{"num_hidden_layers": 12, "hidden_size": 256, "num_attention_heads": 6, "num_key_value_heads": 2, "head_dim": 64, "intermediate_size": 704, "vocab_size": 8192, "hidden_act": "swiglu", "norm": "layernorm", "norm_place": "pre", "norm_eps": 1e-05, "positions": "rope", "rope_theta": 10000.0, "rope_fraction": 1.0, "qk_norm": true, "attn_scale": 0.125, "bias": "none", "tie_word_embeddings": false, "parallel_block": false, "init": "normal", "init_std_qkv": 0.0255, "init_std_o": 0.0, "init_std_up": 0.0255, "init_std_down": 0.0, "optimizer": "muon_variant", "learning_rate": 0.0103, "beta1": 0.95, "weight_decay": 0.0081, "lr_head": 0.00486, "warmup_steps": 0, "schedule": "wsd", "decay_fraction": 0.745, "decay_shape": "linear", "final_lr_fraction": 0.02, "batch_tokens": [32768, 65536, 98304], "max_seq_len": 1024, "doc_mask": true, "z_loss": 1e-05, "train_tokens": 678900000, "max_steps": 11282, "dataset": "wikipedia_en"}
MLP neurons of a small language model. Each row is named by its layer, matrix (gate and up: input weights) and neuron, and shows model dimensions 0-255. Each number is 500 + 25 x the weight over its row's rms, rounded and kept within 0 to 999. Numbers have three digits each. A neuron's up and down rows have the sign that makes its largest values positive.
Before each neuron's rows, "fires in" lists the words (lower case) most often at its 100 highest values on Wikipedia text that the model never trained on. A number after a token or word is its count.

fires in: "north" 16, "south" 10, "young" 9, "long" 9, "great" 6, "old" 4
L8.gate298:533515523477475477501474440489467468533516501472483507482483487502499541505477494502534512491518471494530500453535493495509557473500533449496511486501486500515504455455511510466507492558488537507504513509507526501518513501522503524534489516504508524513513493505483462506496519522506496504457500495486494485500504541519484505477490514540517490517484488490481501503526451489489450508468458539540498483465471476518513543507509473527487510469495514532507578533525462498528476495481492486498512497480486494497494457567449509472504531524530524486479481516485522470506503503502535517528520533479470572505525481429505530491458475525499487464526527518526510507468478451484497532536516511517499504488571495509490485498558532523502501510484506509485516459572511492516540527500497
L8.up298:492519540478521510514532486492500513515485511535490476473536512506469499479562489503493542518460453488487529507503502495481438488494481492483527508487480469527516513500490550489481508534507504541471482521532530515480501527509513539498518464533506483495486492503469489504514493533517484540466501491498468531487532499476515470491501494528529544500484505496464504491499510539468584467451512525461498479493525483476522514499533440526478523476515476489469460502496544482462497469463460502530511520522500501465486477446485502508513519537503519495505497504449456496486483518471523514548480521475502529543527556520511539517485575492522516496491423491505514503503493497504521485492540495492503551500496553554503493503508468500527487487494533504492517503529478481530527505469500

fires in: "in" 36, "into" 11, "of" 7, "left" 4, "entered" 4
L8.gate207:531485514504491524506477504513475493515524514476482524456481521485514516501459500477520472481539473526460470470497526477489498481523508493502486507520507491477528516497491523535420491489506480535513498507496494455520461517516474506435530472490466514520509505465512544548510489514480499529459478481535530498527576504490515486464511488533511494512543471527530485507493494503514516488512489480477460515489449511482452467489517541526501492467506514465553513518470498499520454456473470479537474500523448456482508516516480479495487467475529530464489485532523497500497495523520470476456471530505544500513483486480528504562540530502480526494507525467492512489513462460510508515525521476528488503476525520550485524476548524508506532527526489476466481533510514500500517508535456
L8.up207:511481543519496510489497510436487476502522509554496522493550509516526486520476494506523485512471498488475557515520520475495500531565497462499510504470459496487509524498501501496504527494539489492497491490505450466479520511472531485509515457492466558510498471520531483528494466507465496505466492553462487525518504523458500492498500513474498490516474462529497511483527524550498484512488479537455490525506470504474444545502511558518461490505527527495499500499451468500511473474525468503475507493554474482477473511494456516477472474463482471522494516507493462508514491495551503513478472500488483484508547480459526532487506490485537462473505516521515522504505476495466488487436515486522497449472500554505527468465526540540467510504473526498507516492495466512491524502438491

fires in: "at" 44, "in" 14, "of" 7, "fredrikstad" 4
L8.gate187:460499491477539457502495501541477524493540512514491540540500520542484496464491563445481495537486492504482515521496523479523533492476495458524501491549532471494533501477479522465503477494473456498486494517486489498508458492551512509485475520489442516490503477500489504512470494493459497438496562512494516485474472508490501481486531466503472524512534515492507552477513514471526540471497503460508516426485485541518510505454489506455482487478542485485501518484502475492463496527470479519482489543466512475450455502512476479547516515462500522528522475525481505501556524488549507525471518485494455507505480479486505517540502520514504533528505538492516459497475456500497465476531517498488517473482501461517514529493478491491474501523493516505502477519484512464536492537471483
L8.up187:487484437512556506508496456507491525522466464556506464453482509445520498489484532496516508495508452475478502486476495466513500503484514511523495508495525456522494504525523491481467494527479496500529531516519467508447476512504523501513507491529480501502484474467476478483490476475526533508479568502507459450532516524453516486535522492501472530506536465474484490485462526494497464454497527510480474472452488513463458501528506505509531484503496500494523514481488501503448506504476509520509512492524490496510528511508508534510522474520542503502516532531536492507483483496515482545447503511503497489496487527509508505491448538491501499504541518488465524435459523485428511465487489517531475472483478510495491535520513470564490490463504531539548486535485462520479490457490512

fires in: "as" 42, "not" 12, "years" 5, "longer" 4, "until" 4
L3.gate440:474531492515493491525462478514452501526524473520509499519497485485452489490519417485492458484483565501502495514501549524506513464526483508545489515483563520511507530514481469521466482495495476469494488472503503493486492501511523546490511509494445508512514522471549494484511467511540503527564514499445480502501525496473506495445524502539491511493507503513482481497490476553495519483479526513509526550531485514513493499546529515478473462463512517474529475500508467463538481505502518504414490436468493515493547534518512500537510548499519537482525476470550514504522488511508505505513498520498516487528495536515513471515476496537532492482484528491529472469514519500501485561536511502531508501498532540494503506508504494506531544486524534522500511477493522489490515507461506
L3.up440:444531476501502475522464494511534530489478489494518476516554487488489508491515459487512479513521499527519504457487515516537559479504479506488479448482496536527505467510493533495526485499488528511537498544522540505477525457503458533520538490507457502498516507522488504473473489547499463513501505471493498489509503491520506547509489465478493542492499519444474472525499468480489537508520536503470516548556508510509497511483486497476563499529526511497505499542490466524526466501460479514429469513492465479528488489440515488438494485514516511493498535525516487531506478500546499464528488484550533528505499492512498472498483514555504532558545518492539481533500519535535538468484492499462517497521484482515537506523496525478504493489545494495503504468509497476479515495516480

fires in: "children" 11, "son" 9, "daughter" 9, "born" 8, "wife" 7, "child" 6
L5.gate91:523545513472500511545498497515521501531506451498533492463532507486492472514476431500489485465499485535484524538500526442495493514476496482501499479502485521487458538478466466506529500497574487529519501521467553529459544531548543489540485492518492503534524496510498539500512501481505486534493518474516475515537513481463492511470503514459466459527514498540481497497480505494502510460506495498518492522506532549513511508468543466518455531525521452488521508468471512541528515526507506506503475470500514557463483485493549504521488528507503526449523505488469491561541523458478480475514489521508477481490515485510504468505540525501472535424484514520472500515483508527486530499496500516518490512486492520498467499508513548502494514530518514499504510509528504448485521514518467
L5.up91:506521500494503493499486483519513501485550526521510500522504499496486477489480464559499486496537505509443492503440519462509481535524495513469500486506464529524506492541541491526505502499442475493499472484503532497457552489499501523532497464470478504525502436496481537541486497505498513520504514447498495488500526512457541520423489506513535507534496506530493510483477452542531499529499502492481506479489482531525459508464502501469445491525546490500498513514517482514529491522528498513525495464547461525482489491496500541462497516541486494525505509500474535516513483486463497520508502531430502490463459504449525505514487489493521504511523473523489533543466514500498549532512485431532500535495491496558476498489501493484517495506531500456503487437481480495505527523493488

fires in: "born" 33, "assistant" 5, "life" 4, "birth" 4, "of" 4, "married" 4
L8.gate631:495496501524480489511447449503495439509506508467531484462488502528546485512497481546497493479522489493487502477492456457521501460471456477466505513498493560545493512551513470499508486475516497497466564460503479519451511497518501529442509493509476481501496459537511477518496490493531532546479475511508483519509503500505503529487477505506540492490524511482479546486516493521481450513497496467474525493506466523502515540470521510454471541510511475484505487534485466520460497519534531501528544494529528529529495489499515458529504502519508503496442532534530520511531497492456498464515529487464468525508477480538500517477510527546524531465486501514533489464498524493531474456502493537487455503466519515546473503527500468499473513470471519480481522467525516482514478504525513
L8.up631:505491508482524486478477524506501500476510510523479542503522494465496498526497450552526490471481501480521477499452507510479480530476490506421516486445508446505486512518511476485521517484495521535498475516508545507511471509537494539511474515503527505471467486436518474498557482511499494476533476516524504533471517517495463524515496515468517532529516500488519505487526506556455529487527535494452511498483516483464452493499525500496439503496446496540496507507532451507475463446512477519493487492482531519498494504460507483524516528504486499448499549496473510502440502524499540537512515491496496514474518518492495478540489474552515525507544513509506461512500527492495485543471495494499478461500488484508499515516478542538476519529453489490509510511484486441501540527540474

fires in: "c" 16, "of" 16, "by" 10, "married" 7, "e" 7
L6.gate485:508460503478503513574469493451506479537556478519457479445486496475501486499523537449510523505513523467495511459486528507495537491482514462506513484497522527501521510525500509518510506488499477503490523543505513518494530544530476493491463518484485532502488455505460514546519478514484516521539523523463520485545511493509499502508522488478529541492517535514471485505490494499446505504503483515491472479503469483510515523517537502469452525527485489482509480509503497521537523505526487499470480491453481554499539506495474480471510473470521542512543492538461498489514494489500489516513551466454453496494474463547521486563537516505528505491473560492480496553525514515535514511469509489491492517471501537542557488549536508492492541512479504525491497487509517481512543519512491
L6.up485:516517486461557520515463493523496465476532488473459500485473523465532456502532470536540479501485496498521512482517469515503485502498520562526506438536484553506481538510491515477502521492560480503477522524491493525533483485494518500496533517523492507487455478495469519493497495495544469480503488503546453488509504464479481520515515505479513531547558505507496496473519513441503478466523490535452546514504489474541487525478487505445485473491521472490477461526480473503468512537484541519511542497510509530514493511518491487518513498490504492485476500471535503485477448548468514529488543526552468468494512512525502521515514532469504482490528500460462489495545532459527468495511500496446498494513471496473504537508507515508474500529479482502502505465514468460499535498475523

fires in: "which" 20, "that" 14, "command" 10, "title" 8, "commanded" 5
L3.gate472:498538497483483495515541538483524514516500497491507497485527496459511454511510547503486553514556488472490483441491510476555498516484521486496477464496530505460460473503564525567509495494496524499473502492513513500460489475456512535537473498504487559513495527519509483501499537473485469549557498519518529477514468508531514515468506519530487500497532505517445484496508504537504508541489540487466492466525450471493481474503538507475525478488522491473496510466517473523516487505510469495507523497538539495530491496502502476470515515488509505503479516471514538513507519482463508537463427455501468537495484520487504473493466472529508520444521496510472534514502532529522503500490513496489490489504472497453534513544489493485501487521515562464531494506528528478510524517471488
L3.up472:489525520483479519476523472486497528505481519476465514527488512436513503497479494549499517480506476514524516500492486494488515485478496479521509480556519487502466509497567490487518550518496459474502469512489537518523476527504474545496463517495478535532525481502521489485457504452459459473530505556465490525513493502490474463541486486512505514463495528463540467496450539475502453528463518464540517515539462461445526496509514484514481533511471499523516520524477506504487544507542549519490485500474490535493497478487449515495497505482447459519489507511510518484484504486532501478507466447515511476469539488498437486506479474523531507467503480505492500508489489537441481491475508540527516511485481500494508490518484505453518469512502524464509529536501487528501489515457512

fires in: "as" 41, "in" 27
L6.gate340:482513497513453489507470485491469494497501507565517572479494488518489493474468487531498484458505517457463475500507490537483538487513421513508502473505529519503519462535460489510553485502523483516520478511504494518503496466521510490509520437517517496496527473462527464507487480539498490506502475502479508520571435510476510467502570481526503490462484507501506520505518521487538533510435510509482525506485529448506515457478493492471490504545502494499512545493480479508530469537474478503510511482492501504560471505468525472501512504518543500478503496476511502493555557518518530503484519503517466493493515514472532518536516471475510502521513510512526508515509512508558462489482480470571482524503512506466512507488496514504537531488500538476516477514499512461492510521495509
L6.up340:466546430526518506532556491519511496529521520526510489509514499518496543451523492509504533486487493451529486505513471479476473491508483520486515459484493565534529540488499506535477532512494468505538474535490494448533495486493515495535501516504533503553510477486516487554467506492485498516484493471460497500465490486464530536500502487557447501510519500449483486494530484495486557484531474500491488510482504517458468538463448515488524495457512503468509489490458517517486524494458482475478428518466454474518497487446529496473544502509516515465483489495521495494496466532525534486497480521492462498537470510483452479538501495490549475520509490474501488516504495493491531492510513509480510507472515510501503511478524492511480530483521472521524513486498490441523478493485467

fires in: "that" 97
L3.gate404:490488485520499512506500512525501520533482467488510470464490492448508531501504496524462485475504494523477466503474529463480518535487487541527504506440501520501519471501441524490512452473553504509512519488505561531506506512466496516458487489514471475498511496493480534489527499524456553531489493488493517552487456506513511442490516504491510488493529497506527508473558513517511525489493498469473466482530495499473499544518466507513489422497532522493481438548511455525539498545520480461466489510502515509486517533445450508499498508498527473510460517501525485462510479490486521488478504472517520474526494496525504498534498457427464503508509465475498495502521547480509496502475474487481476517511470484520466496488510496455485508536487503539523489521521481552482504465520495
L3.up404:526480510498528496514483551531492510506472507548479487472530519513475486511495491509490525459522528484503491474490459492497507513528514542514515505507490491519514507488487501507491450502491536514513562488534510511466492523493433480505492473510485490553530503465489499473529548519467531454479542516521513482507478446545500548549544513510495530442521483537481520511501499563477465522516516500500481488514554495506492513512471464508516461513506517516449463519521512499461515527466526520466491498508475509479506494473523517518475520503474494501524519519484483484520504509512556497497477476511449544486509481517462492473449463492495422481497511514492501528534506460523526522501469522472475506475465516458480460484498506490460482525466489480526523515482459530496485491465523

fires in: "by" 53, "either" 4
L7.gate595:493456520477492466548454511483505486481495495490479512500511480504527529562450502480493562479502540498492467512532477535521518541487486523477511488536503541503512445499497492522502484484507476497509542450461507477543480490538465501517474531483487507459514539498497511480481483538533504506497497506485511472543518468489470508490481538504484487504524501483464506542579516499489511483513481493474510481529555541466501448509470530495502540511513512490496479519437514514498487484550474506482496486483505522510472545503516515515496534467471513497515488529459480494528489498510505526457478514476502493480497524494467522491525500518463467497487554510491486548528495499508495469517528502466442512472530525527492535502508474457490526549499530520496474461514475475521496470506448
L7.up595:509498492487500517486451487498504468518518509497495497478456518502510520491531508498461522508497489478460504486501532467510493471478484500493515490506495505546524497555542496481436456530508527504522492509490507499493498471546524502474485488451518496502438531461481473484525459495522489525533492494501504532455531557479476453513493508519536524585508481445511503513491496475495478488470528481457531470513511499486515536521501480508516508539507522495482463469485501485544446510542490508506499484483524471483514509533504512492474496513496471535514451491494483503494491485478521476471529557489504488511521510489477529478489488515536502519473520507516472520499539539521469498435477552482429476506483507468494516514497473476518473491447458477522513566516531475488487505486518

fires in: "south" 17, "east" 16, "north" 15, "west" 8, "eastern" 6, "central" 5
L8.gate224:496524505510484467515509511485517558516509507484488507497508471502520513535491515554532479531456546513524548488502527503486498509528485496513492496484493515537534548481445471519459543555557450479471488517477502467473534505480522532507500523503523495465527533536545499504476475469483470452490479487494537520536511509484491527527512536493526448485495440461511497509494471507494494553520481497492451500478490499482468500517448517494482500494514539466486439482480451510510487453507520519466515517498463534490498473519516522531481509525518496482462489536540503533511474540490507525473497467461527483529492481496499498478504454484510499461522487459462489503502504500445506474497497487503478471486483514487497537492501463530520503488518461513530466494479461505533505518515515
L8.up224:545500475499518534507504500433489465474486485492496467508494512489498472461514491481492527510500531439460517473467501467482527481485508502484471476493485447504450490494488443484503536531501513540467486514542500525497525507509540511508536501502488490527527499481455492506518499488507492536520503516528534478479485488499540462477495494445559454503482457512473514460452456507476556531494483495499491505486526529519475544502486490486546486432499456456532511475492469504506468485538533506498500496504472526498480494508493486448527509480486487516518494492460488480490521482468496534510538517467532468523515503519512510522459500494468468559506472520525493516503539518501512463482485493494507498511509509528485553470469501481506529471519502487537481524531497525492544538492543

fires in: "one" 65, "another" 17, "internment" 4
L3.gate453:517508508480515498488458513484491489529465490488521506437532501483528497495475549508543473520480464538535519497481503493509515504489487509466436458479466523483513432501454511502485483493485536532543499522504526491484523521449501490466507467523470540515551485511504483501491482482468503517520479530536506502539492439481496511517484516530509501502494548430503508474521565490491536502491525522473538455563508509493488490477493494468459489508509488498498553482486535516486501485499515490519481491500497503481492534512500472523455502483494551503521511477502515536480490455493491426512477513495533533470510507426516495507520544494485493490493474503493461495472513503527508482507540532526543492479516515499520537488512511489497475519515524467510447513507488497535534491518514
L3.up453:513498534486499506502481483496505525536445524469513552514540481452559532480474493490516504468474468499471505502486566508542508490465481543484452503543480497527474474503548491531519545532495518511480482547459496468498514567523494519476477476530527485483496483506505479545508457505493485495471523479486482478472480479486486539523529546526495514479514512520482508509527496487495523491526462518454502503532531534495518523501481511521456476478532506513525491514481504513510528485554486525473507477465497481496543497532494490563516537503471509517495513501527490494529487527502493479470514507481468502509475489482507508504482509520479564469511504512508470483502512548485506501518517485534500533459517535489511445546462527485479510518537454511516517465497494510496505452472545

fires in: "this" 24, "first" 17, "second" 11, "third" 8, "not" 8
L6.gate522:510472491506552483512464540521536513440503492505546529479506466477523504512517499483530515496467505497479463537507470454526519491536474485528499474478544543479518523486497532473468503494476525542529533502488496456494576511493507517479445495489525481506465497503483467492485493477520500504530520487451518488458499478495500516495506491475517537429476505483500517540475514540486521472506481458508511481500488533518489446467519511502495470456501501501483486433550498493507481541494502534499483491517516507468476503515509528529510485512552497472520505480489468471496507552513512502514506548497454528529501519512459464423499487506512520493512475457466452501493518533506479499525478494463487483526499518467486448523504515496509473514513485485500478520534491470507523524495477
L6.up522:512502462486506478484509510504523507527559514529503487504532492506496536547505539496490509496505537466527462486541532490461483482491517509470547558491498483489474512547510511524484514525512514496513563547486505517527479498488520489517459481482482490485545526445502467451499492508488502515516512497524500485452464467509523499496477541520523517476454483495467545481468527432479484523482488468503560477478473489531474489485484515478493494479501492482478490475491488506489520513499491486522480465485527456506480501524493498504524564498539530511501457479515443480534515552516471487492469549529510520498510472484473549500512529546467531495513479455516489505519476541558475536491502528498530470502518495483528504498532511512469503502518523552528487494480525514531513504505516

fires in: "is" 22, "are" 21, "not" 7, "was" 6, "also" 4
L7.gate185:439463521477505484518476447495463538464494510503491507486495521518553508559478472443481513480532480482457462496530528519522503496469500463484503527499505518522508499535495498458481515491512511494520449474514537518480497510539428531551499508546479489472495524483522502491493514444528540485510489507472501518561487492500493496478503497522540472523489497467462509512536485517506527519541530483536522489521501491533514472485491565495520499492457477458541484483495535552503489495450503506510530514469498524503515519486497483496521467444512483494493487482499511522534494498530512482496488500459501480529525460484485513484523506503529524477489484478489555465494467516507518527494456519501500520480510446505505508506520534540523532482480459553492512483497487471517533489486491
L7.up185:487521496501475491461500498504493490503469532499475479506504519488507512511446493467534486506516508480474489537502516471515569522474446469506499505510525505483507513531475497533493492482476470495527467487525510514465506505492484510540470542526476500515515527489495512463515498474474483494534515471473457536483505500478497511524487488539564479496510547493476486539494457530462566492520523494484482489500508475565499486468528522503447506521492455520512470444538514514507468466494460488514509498509492447498476490484534536453501471484474515474528548539484483539536492535501491464478510460518468518541510527540479528537481503530555522493491468516498518536486528515525452492523444480510513484454497481503474506501498495511522479517500515514528482514490551489478510539503498

fires in: "the" 37, "there" 8, "world" 6
L6.gate45:480490520499493504485479522483462457496511520533521494507522509539492526506506497524526495492495508498478482466511451495493528511522500531514511490497516491472500459504508517487511498505493508494427520510493519552497531488512497503529474494529518489521493498560467542473516497514530497520513491473518534472510518502514495482530474579474495462500478501507479483492472510496477507510514483469508459518512453500491473502515489527535447510470546510482483503460464487484509479505469472508491472482513507493512536511515530511446524506510474531479454514524468526523532502500484497549531491481481470515408514568469551496536500474517501456530441504459510485486476523554494505456493502487474539503478458474501521508513496441484504527464489480464506500483489490507538550507546513
L6.up45:466542481496532497484548501505515506472449459491512487472456516529489491505505518492537493524511487497488518453512476526519519514575513511486444479478478503469498497513525483546503498524508474526501507507482459556529506491495532493502517500539432480471519507507520526549493509461529478563497476527478504515504516514507461485500503463510511482478472497481501477529518457475494479535482517498495496502509511475496501503497558506473432494508551523489471517538527554466480481498502499517505534524445537503564502497484484520484497524543529503468522499499491523507498482476496510455489506526535516475521462501498468497498504477526458464521466516527491501461465505459547526534507509519519465499451547496501457520486504490525473476493509487513527505466531510513497507520531500

fires in: "that" 19, "each" 14, "those" 12, "one" 6, "atmospheric" 5
L7.gate415:530465479488507530529494505540514496465543496530468514475459468452460442481509486538516475468515456527474485481495511516514516525501536489500523504502476540515518431541511510485498466530478481473476511458473506531462547535486499516525483465522502530467474507499497506491487524537483464522470474514531474493489484507510542497496500434546506480534495546502510472530534477525527475533499516507504519517509483450536503526479469453468489449509474478527499511481497511484511485522484488521483460532534434476528494503501481478480489518483495480531485462470486475486490491487524491520480476526472522469518549505523477441549511516518496509503487487457507510491512519436546489504522498505481485487494517532539492528508491512492497495525493476499492514538501516514497516495531539
L7.up415:545485492485538504458514513523520548562506497529512507501470554507474503456519533516477509474488469494518568498472514484526534545478480530503479556462513506472491468531495503492507533511547493449510524510522493490515490478494515523481542503526520528536546507491484477482486521514448514490553505473480524497484443509521466507530476503494493488489511509493489529511522511505518484473511533513533501562470500493463453485516494518527515513498528465501483539496494489519484459508474524506494533505502472476453486437496539520530489473508470507495542478517446504492498461474540500472485463468472505521510483502494525478474474505479459470513502522472527480521536512497504518470503466486503457480477490509482469478564510473499523535528465503495508489487513524529493526492480472

fires in: "south" 36, "west" 15, "north" 11, "east" 8
L5.gate626:463553490497505472496516490506507550503479562448488502479506472523513535504467515473490520499477489469471511470512508461529483498505487498511496441496492498494503500526468508487494512500540456517513477514491488475479494465527451507496512483581499521540496519460536473514499533500538471537501496473498501522471477513503478508514523503509514475510520465495480516526481498549504495517506503509523495486511510549506462465511531509472508483496567486520459479545490463498500498437527472519510528552512519506503511479500499499500544519490516550443474431518413531523483476483493545507511545496472516513523468482497515523533505512486483497510543507534505500473485473472489531488514499503495476462492497476556510522529515486528508493498530519501499507492543473492515534495505543
L5.up626:522493496517517493475516486485459506495488506510519534516515518536479483478504468478516488476527524488531487504516525432514515486486482481519513447497493466505486538497501507496493482468485494555482462514522514459515492506517508490494509501511504517494530512461495484540555566557488538474517467489521492480489462475544549470501532508538518506482487532543496542495486461473496466507507509527539463500464532478501441485477489482467468493507480488455499489489470477471490504519535495460520513483514468502507488502489507529441578515487472488462512544506477487542457564489504476486508502497484554506509569493474496523519447531501524545470501502500530505509503495478485500510454514490497518503474484496490512495527514520444544504501483506478528505495513493494512529542499506

fires in: "1" 68, "one" 17, "that" 15
L3.gate52:539558499467520453487484453500467468484501493513504507526509549490488522497477491507577538529479510536541531490516529528548494498468519511495556483501483522507526508513543539506558500458505479528503508515490497514533561492523469545466525487487508558481543529514518487517516466486514478540506495505511466495519489492524481529517512496521505480468506501513514521537478489476471538521508464531509488512488462519487529492501510539503516512490517500511515490497503502489501484479518484551510460511451447476489510499502475481569508534534508545485518523495499460486536477521490495450463483555513528485486505466549465459484500520478477506540468526517499475489467500522524490524489516531530520490485510502503500491514502464492530496507493486486502499483522526497499524567501473
L3.up52:514514456490475495514470482478535496518468459483481464470510507517495487465487526486476475513495533543500521460483481532525539499486518506514499566507496500502480509510507521466505525489539484488535491490475506465507572520529502508532483457501484466465512474504518481502501525514499507499494459488490530487568470467499488473491476477500460546505495542512494544511505525483503485538491520506471486519558487461483501484478498488503506496512489483503492501468470515503517539510510535507501475536517449491437515502509527528465515511463495537520504518489513464488469490485485540475489474537490471499471503531457450561536466545516467494519480480493523505520449472531533541544509472540500476533502501464492506524546432511463502506510473489487516512516505465517524501504481504

fires in: "these" 22, "of" 20, "those" 9, "this" 7, "the" 6, "which" 6
L6.gate271:535503411489499562507540534508501488477508488531475502535468519508470513501486458489527546484491491551544510515521472543500512543552500499487479501528515531498501495545463471531501530546496491471476486499516519522494528503488554508520503505501487495532496514441475510493503496547485512493471464440503512469513487518496506498530491518531477481497510496512464534481472529539533484521518527494486515462514491510473482507513487475523509469483493532487532527485505482486465529492497525493495528427509530478501499489476467502472520543497466569519504497511468502503472522485506476501497504477521524525510484477501493484507483455522509487486505453507486514462478491468493532503523525480525483477455497574468507494532513459511526553503501464512453466515513507500482480522496474
L6.up271:506506493499517517486461493500512495487517468485513526492447562489542522540531494498559467514500494527516489496520520520502514532498488486542469512497498523479465492503563492512505483543488526503546507546526492513520506453493505527517509528514519484531486507531521505527496513493504490509506438523447536465521516490515479468498492473487471472487536496485491506481542492510545518525490534469484484479495474500471479529469522486497462513576498521499492493537545456516503521497486539502503557533532495509519538508497507533532521526514499550488520511487511490502494548479482463501513471515491532495534533505478494484465545479490524490505548516517527487479481510464547512517488520464478560493549553504510524497524517543532516545487509508504520472472512544533537478508503507

fires in: "to" 54, "would" 14, "not" 5
L6.gate306:545472460538461525466485550505509465455468477483538522500488508516485524527520491475497472500494528501508498451518497518491457498458479503541504521487525476521515529459465506472504502498483536452541532507505493519485571535516514546526477509534491473530465532481548526512529508509497518520456498499468493533534530513541485500472511513476518463510547484530490513481505481509450484536504506524474509508547523506487467517501491465462493470506517514543497503535481451531493547532507501526516512534479486470434501491505510536513503510481498444540486494490510499489530501530517494451481535543524471532519513515527541477478513516512488509525502507520478503505488470488546520498510489468526550511527524493489501506531489497518485532487488513499476470521473465477536485516519493
L6.up306:521510478448455481469484504499484497472494503535554519449495520482501451483496514515543462503497504483521475526521497506490531464500520489504494500487503504497548458500502496487531502539494515503489501513516453521512515479532486535548476522543497506482501468493480523501493469478506489450487489493468456483496492483498512495529478468499511509511529481478515487490530487508504519548455527485537553512524533530568517487482506475453475478489520518505555485452536523449496494483461466474489485469487520500537526446474497483504533515525492474448501501500487556491520513529537524491486490526473477554492528495514522542522496516504484533512529522444515492526501481510498443531515549504479514506474514455514518508517523493463477482555494471496529519526489473501483512508473533

fires in: "music" 40, "art" 7, "record" 4
L3.gate463:506480514501541496446540493470546510487476499519501518485517510532478456523487518488530503513546517491439523502528485484465495475504514487504533492520466521463511482515488516513466514475483515545492509497524494489515472515510506502438499494526505521547483493444515490508499491533504536501535501551542515519518496445510474496532472465486488533535490515484503539498506502452528492469506514496506441495488527512544488521477436471477515491488460513535482511509488503522478522513534495493507491498549497517504504498460478504465478492495513506481486480466505490515545488502500505489448490490516504496493463488453478487514483506510517520512491539542529482462545516491475507487442559520522529526470456509477475520511487499512480534473524540512486431484489467500420491535492482
L3.up463:525485514484496466460505475425497547489488482480546477459466508522522499530511509455484489517541526477499482487458514501530530525461509542497481513502480459458480498494499503494494412484469490516534502501484447476506467490501490495507520455494497474487490504500507514517457505533532485506520486520455483482505534499501472472580490489477466508536502499500491526513521536514500496530498479514487471491486486552471507483529477530480505497489456490515483497490509491501493542447500487481474483490488515477510549475494512480534548502428486499521468515497505510536481477467570517529520498502519504457469528541537524508495471528491486445518527484487506462496527499505495520525507560457491482507497490460532520476512530518520490509517492509491476467522493503516540493493483488

fires in: "in" 22, "of" 22, "on" 6
L8.gate168:464486506523502530515481486510479482507513497498526501470540526505482517529512448488516459521523522497497531530499500459482494511532498481489472517549472479461422500450476462474488461499517491489513500506482464469505540524505494566490522476486536467483499487443508498476516482503462485512531498561496471494539502544467478462494499529530501500504554536512520524491525485517547469533529501468516491460511500474503511483490476500540515506540492519472484510517484478513497524478520502452493464489525463522482470483497535492542498495502509465473466479482501515471476544546466497491500484504480501534451478515500515506524463489544530491478462461480546469478523500501470504510504493525512473467501526482494482510526482490552487542500478501457461482520502530525498465469506471
L8.up168:550473542463543526501475527483531545494504491453481481477478503529498524485492438514498490492534526488480502548518431511468513504493510493481476471527471481515519481504534491450522499472524518499547487518472471501476471500472523506493526506538514516519493510549492485515517543509472531504491492520482491477510477513519514465448490530485538512500549537507484508531506479505504491514477482475512538499496471527506493466496546489498471490505537524486495514522478488541493485514512469504531503454494509495533506493519517478509520516468495483454457515495526501509524487543518466481487476481502510532490492506469531503502513492456522474525567471499467441491478566513446508507513446516518523482477531480502509486481474484503514479472426516458497535458504504522476505510527532

fires in: "to" 21, "by" 17, "in" 10, "of" 8, "with" 7, "that" 6
L3.gate136:458494479479496534507508468498531508498480507489483511480489536466525453493468520538490465502487510521504546439485522496500527485507538524521488524475517558503443521515504515496510521446524486509498464494516477503515516524475490489482489505492476500500526533496524510452489599498474485503485497554504543527493532523528475523502464527485491458459528509514482547514509526532486536494512556507497475500515471514541495519465463520518506483498460523458505523461499488487482468486462504498494529499458497527525451499490464474512428502442505487539508507509523488468492475530481474473529498517516483494516481511466503496532512462511482450535461513509522498473555501496501508488510538500510510474515528487474500499520491450486490532468525520490533503489486522517531484487513509
L3.up136:467508465462531521518494508520513512487456512505474512495495488507518532512512516504526526501509518482487533423514469474507542507497477456490513482521493501492485490558415455483495543485549448471502493490516514494513475472485519503466510540519492498477530478498495523490527582511514513497467510484505508488551513520473494508509491476491495535481524497481511503558544525509502499511493512493490521507496502490576449527481431497526517470451481519476488497471504527523473494485490512478480537498533510473512469483521489511512470467504576520521517489504541492540509492541465517501528469501516464480484480497517519499491495509468484456487517515510486503474494479485531471513484465501554486450566474484509500540511502482501510519528527508484476477509485482509511489523520501

fires in: "as" 19, "it" 10, "assunta" 8, "assistant" 6, "assault" 5, "asset" 4
L3.gate693:442492450522523508491474546496478485506499490511491460487503513505484489496447465521492524503497502461475542527500485517489549512529439469490498511486449468503524517511512497512490523528469474514516489510522499478432465461486487481457470482479462465503530527490482472484489442493533506492462498504525524510482521485531527510476493480547538496487491520511531543529514512480513496537465485490494499516490500493512526491452495498454577488506492529470517475483494501481508507541483509484473455482533501481491514498503539507531497590484538472530496544509483468522524528474490534497539532535494493477514529465477513524476531487467518518485504497539500494505465500549491495507482525505518500467473537528476481532498503508475474488533475515508505547489524519489534506528472504
L3.up693:503495455533521514509511513490485504494549534519508525468494503473480481492512503548482532523498514475491489485510506513450522496500466564498501494512515496514563491478490453505521506501500505545488528473462516479469479538487544516489537544519528495493506476513493512482485470486473523498459486507500482510524486490444461515474501495439540483507497496533531533524505500514523515524511544534517500477470533493483455503431488505520516489467506553497461518439543520507531480508462496531479512509508494489533544518510535539460484504471495482516532518479456486475500510516520489466503485515500477480520452454523495481518497485504471502457490447542510491494482511527534516505474496524577497504512483479457469520517469487464510498508480489491524504527560492503517513485460508